config = dict(
    n_kv_head=9,
    norm_place='pre',
    tie_embeddings=True,
    init='uniform',
    init_std_up=0.0144,
    warmup_steps=200,
    schedule='wsd',
    decay_shape='linear',
    doc_mask=True,
    train_tokens=1360000000,
)
MLP neurons of a small language model. Each row is named by its layer, matrix (up: input weights; down: output weights) and neuron, and shows model dimensions 432-527. Each number is 500 + 50 x the weight over its row's rms, rounded and kept within 0 to 999. Numbers have three digits each.
Before each neuron's rows is what it responds to, as a language model described it from the Wikipedia text at the highest values.

Description: Separator or lead-in tokens directly preceding a person's name, such as table pipes, list dashes, colons, "=" headings, or "directed by".
L5.up1125:471478482550520469481495503543554492516436491518440462497555540544477468461438455521502487448472525514448453525520533554495451431496419491547495559447545503584533480491558449572558506544545476491554529472505450535576540450510481447560558498516436599547491561517489524419553409431442480538
L5.down1125:427521482439532532541420509507547466479559501543504519447479471482505495496429511483551471509585443564493472526523520573535409547475451448478483497435482538544568492598446465477461559468504467515515494403514603498515517496609477483628623498476526490543439544467434546441444444410606652445

Description: Fires on a word-start "s"/"S" token split off from the rest of the word, often after "and", "of", a comma, or a line start, as in s|eduction, S|olo, S|emifinals.
L5.up1408:562474467493576490463420531508496548478524419438498471600600501509509531451562573525466496521532480489499441453594453513693552467510560506490516500526445572420501448473501500497519549501502496523468544387475482463508492469453500508484537554548486484485513488413477470520501490514552480484
L5.down1408:560539489478572563481487537503432464492502487549490437478520541522409515524578559474433503471463483518480471479663461565475497456558491386497420485469524496558570503464460476521487445481474474515471535551441409402437437490466442496412504638541456453466393437498494519497538457514496540540

Description: Fires on the first token of a complement after is, was, became, or considered: ordinal th, a, the, one of the, most important.
L3.up952:524476428546513499487476499475498545509529477447463555564484446593528438544512484506429618500527500493553609492436544454538482512515482471464515550506513483353501491518420663485630457500475443431484460427473453471442553464596545469583391520505505550590491442484473440475555508546603459539
L3.down952:591416438539552524494537488493531467464481476531463541479530459545562539479486460527457505594469579513466358430498543521467457495479453488486527559546412413504506458525570588514457534441534481479506439502501597527610500374571506428443443501573510477539522541527471490386483558465619559467

Description: The first digit (2 or 1) of a four-digit year right after a month name or comma in dates, e.g. January 2017, November 30, 1896.
L2.up887:435474509479534504591436562533451531481478562445505488495453544578514586554445492551477458399511488555492539575445472579537577481413494485555499524459481572557617434493371563470574503444530556448476483515583452540467534486383496552496560490461479554458490512375497612483529412517500479535
L2.down887:520456546504536507574454606526498563534444501492568498461458524458569457438572505591492518499528512490489474548390521648509630499490437496553576508453511573490511534563455491468539447499506540553609472465446531523469479484416573487568499438466514467426553488501496529562525439524442555501

Description: The column separator and following cell text right after an early cell in Wikipedia table rows, especially a number, rank, or win–loss record (e.g. "| Win | 4–0 |", "| 3 | United States").
L2.up1771:424493570506536452493531576443516404533489463470506497622426513440516486471492537517500519597555427477511433512528535586507478573439590554533482546494519433562424526449518538494475542507567477439576553371441400551443519509596458433465512426492484521487521540520468486587485505486444510496
L2.down1771:486450504511491546572401536477506495518513539527477459518436504528480475523552513417532517441494438451541532481536498528520520529466510487505518518498463560464534535501546497431502613492502516551536490512478500555549481503436551410535488459517589521508431429568464463446588584532559589439

Description: Short word-start pieces, mostly single consonants like s, g, ch, k, that begin a word split into subwords, as in s|incerity, g|ambling, ch|ocolate.
L3.up389:538509494349514430479479451473533589565482487497450532542571551581445433511457461486457455487508477462511488434475405571617495446531551551573539474511471451546541568466454549439448521519529449463525500491437534497489547478448519387403502547479554506527594517480493485490537496419476581513
L3.down389:580474471519554485574519553546513478481441523431539452516593424592441479485525458484504572528474512488509423662452518493613503494498555492473523540451509502476559573569497519506563487530481551541527536440532430363389511573540443471477594431508448562500518464500536553406411496531531575506

Description: Fires on two groups: leading digits in years, tables and exponents (1963, km², stat cells), and role or member nouns after possessives (brother, colleagues, member, board).
L5.up1425:449555426468524512577539554517608471451531473502535480459512506488600464492523508551431449486471541431444482484524469453498501519554569459564452499442494483548578411443526525594555502544502526590532607533470545449542476494439613415399441399509609459499517400509461498512486519546557471519
L5.down1425:575530511542447551501549465530485466466553497481497527517484555536510530492451563432570504528519457443384504462472448584560514493440426445499622477434470454457561552542572470546478516556591520409515426523558492452468441438549591498547432490481546558441511566545623538556563541409419516491

Description: Word pieces and words inside evaluative, descriptive phrases in reviews and critiques, e.g. addictive dose, aesthetic, terrifically weak, colorful.
L2.up893:511537567477510557446578471500515524458462469634504428570563557481583527557530471494477576505545442503514517584458580507509502542589448471527519486506524443514547509466456447472473539429482444420536460460465466470526514460568399568575508517435563557478554520394527490461472469524453494484
L2.down893:497511645500541540514552567459550488539467402515504456493464484513420501421513492478556567454487500527444450497402502527601571558509528505556509559420426425459557435484500575451549562388535433582608525482571506426527492446468439452578570542502491454473508409465483505434567495467436515487

Description: Pipe cell separators, list dashes, semicolons and colons in Wikipedia tables and lists, mostly right after a name such as "Charlie Oliver |".
L3.up2133:409490515527515552500456514520540465627509553471491568473430531544529582462454395529579507464508547600463451538563432421545501549517584532572545528443522444470559444478537486414528547457532518560578508472527516513483462475479542482554544487426586530580390466543538519556577507540539569559
L3.down2133:464499523504414574527496526435492484568555447568516520502372562486478499498421497546584428491521451506519527649556536503413513531447465454562523433505473465509494536462458484495487515521501521452554510384561541494470534523528443560461528547462473514457471539482523504525452545573498577548

Description: Words just before an expected judging adjective, such as "one of the", "to be", "a" or an opening quote, mostly in reviews.
L5.up1187:494541514399511483513411532424501565395541483590520519526487502544556647535526403564572561466500541476498491459486491514551440529590414424547548480499526369449413475550429529499507541304488360408473410493442453508516455395469552401579453541580449527501488415483478459404415451501483470493
L5.down1187:516536539516411445430565550555550465497509424556542525575407453578582498503488460491482457535629513508462499403440464508545476497610431537463503467512504405531474453521413531609460509460517505451500489463449450611494482346375507458525483613539542511573385392498530458537488480509491485455

Description: Fires on a capitalized T or its first piece at the start of a name or word, often after a table bar, comma or parenthesis, as in Tokyo, Tamil, Tom, Taylor.
L3.up2253:436522539559549485413566486547479464485478581433536497431539441507447517455544495541469458385443525564518502488568473479495566519469543601444459488552477491509568517515532538494451406488441482536556486464509562454578493406506540483432427558501417437542485530516475512482491505507528520502
L3.down2253:427403510453600507513542550350453337444424586515496492497480410487473440552519474521496519509553463504533442499521556489611478562488509528497563617533533513534558543533482543523516557417497539505474465448474613531480526506537513458507382466556534466514517525440574527536483467521489588489

Description: Negation words after a subject, such as did not, do not, never, nothing; also first pieces of names in tables and lists, such as Sh(ota), Y(eli), Ex(celsior).
L2.up1981:498472595521480527553603446541519513558478464573372494419504456396542517493411567505456382445495576513536482446599524534589564524460540491509519559509505398452573535508479483514498482514385518502517501515530488470490541495451561492632495504537507435533558531452368500588608545403542592482
L2.down1981:547451603519460530532525532606484437546481506522458403497503564425472503545462461498587462605530564434553538494527462545422536488506538436581460504525638515655484449498456504537528532512514530495440549389487443503513521551444469527502563482496418530488605501399485429554429383385459610430

Description: Head nouns or pronouns of a noun phrase about to act as a clause subject, often after "the", e.g. the latter, others, the horse, inhabitants.
L3.up1716:506562451521453469571432433504506417480474511527639485399516507547444506454496540500556399452528541516488563512504509596485473514513586491592509559447498535519515455459446460457516480516491426536532439492513484538612496559511501554568551576523507508437525471474582496480505514497426484576
L3.down1716:494538548478473496536496564534463481489519444512597490541455471469462505491622465606476526527552477486492461559579496475479473509440508456509503447469512503501508563468516523481542455553370520405447491476602409478503439459553518417467455524471516483410441559595466548451461442480514574516

Description: The split-off leading 1 or 2 of a four-digit year after in, the, a dash or a table bar (in 1999); also second pieces of capitalized names (V-erd, F-ern).
L2.up1579:491501534548482484505532507528552505527496582502519542507439502507417513575483448425554503419465530413433445515467544531567563540500447542516411560491555505514670453487585483457598536579540510463416498534488487513503410583496620509587542447437485519456439510568446530510486518507558491496
L2.down1579:579584472488526472598418479506560490467555518505498522459478520458455500432521521452491431516449510459530496444481513611533559554420466494537450529502451521499528470492471541557476573547549508467549371568415555504487535464524500591562443529474510463447560610503457469528460476463571479553

Description: Word-initial pieces cut from a longer token: mostly the "2" that opens 2000s years (2|012, 2|024), plus a lone T opening titles or names (T|ootsie, T|attoo, T|amil).
L5.up508:522411508455495474481455439516407548509443489497375564503547520534497476564537494519497486577497492440426466518542505443553454578488473505480475523585564520415548464516449508556464481489496615499485450441436537567511505476460493510510512522429508427500500471475560541591555634480467512555
L5.down508:551472539396543509508554530542352513532502524535434527432521486603491535510483569523509513483512553575533494490459560466459499431478522589439489464571458585415422615533467452606587520534516513563470519399555520449501533501539476544522471472462451377414566534433555613524543538391511546508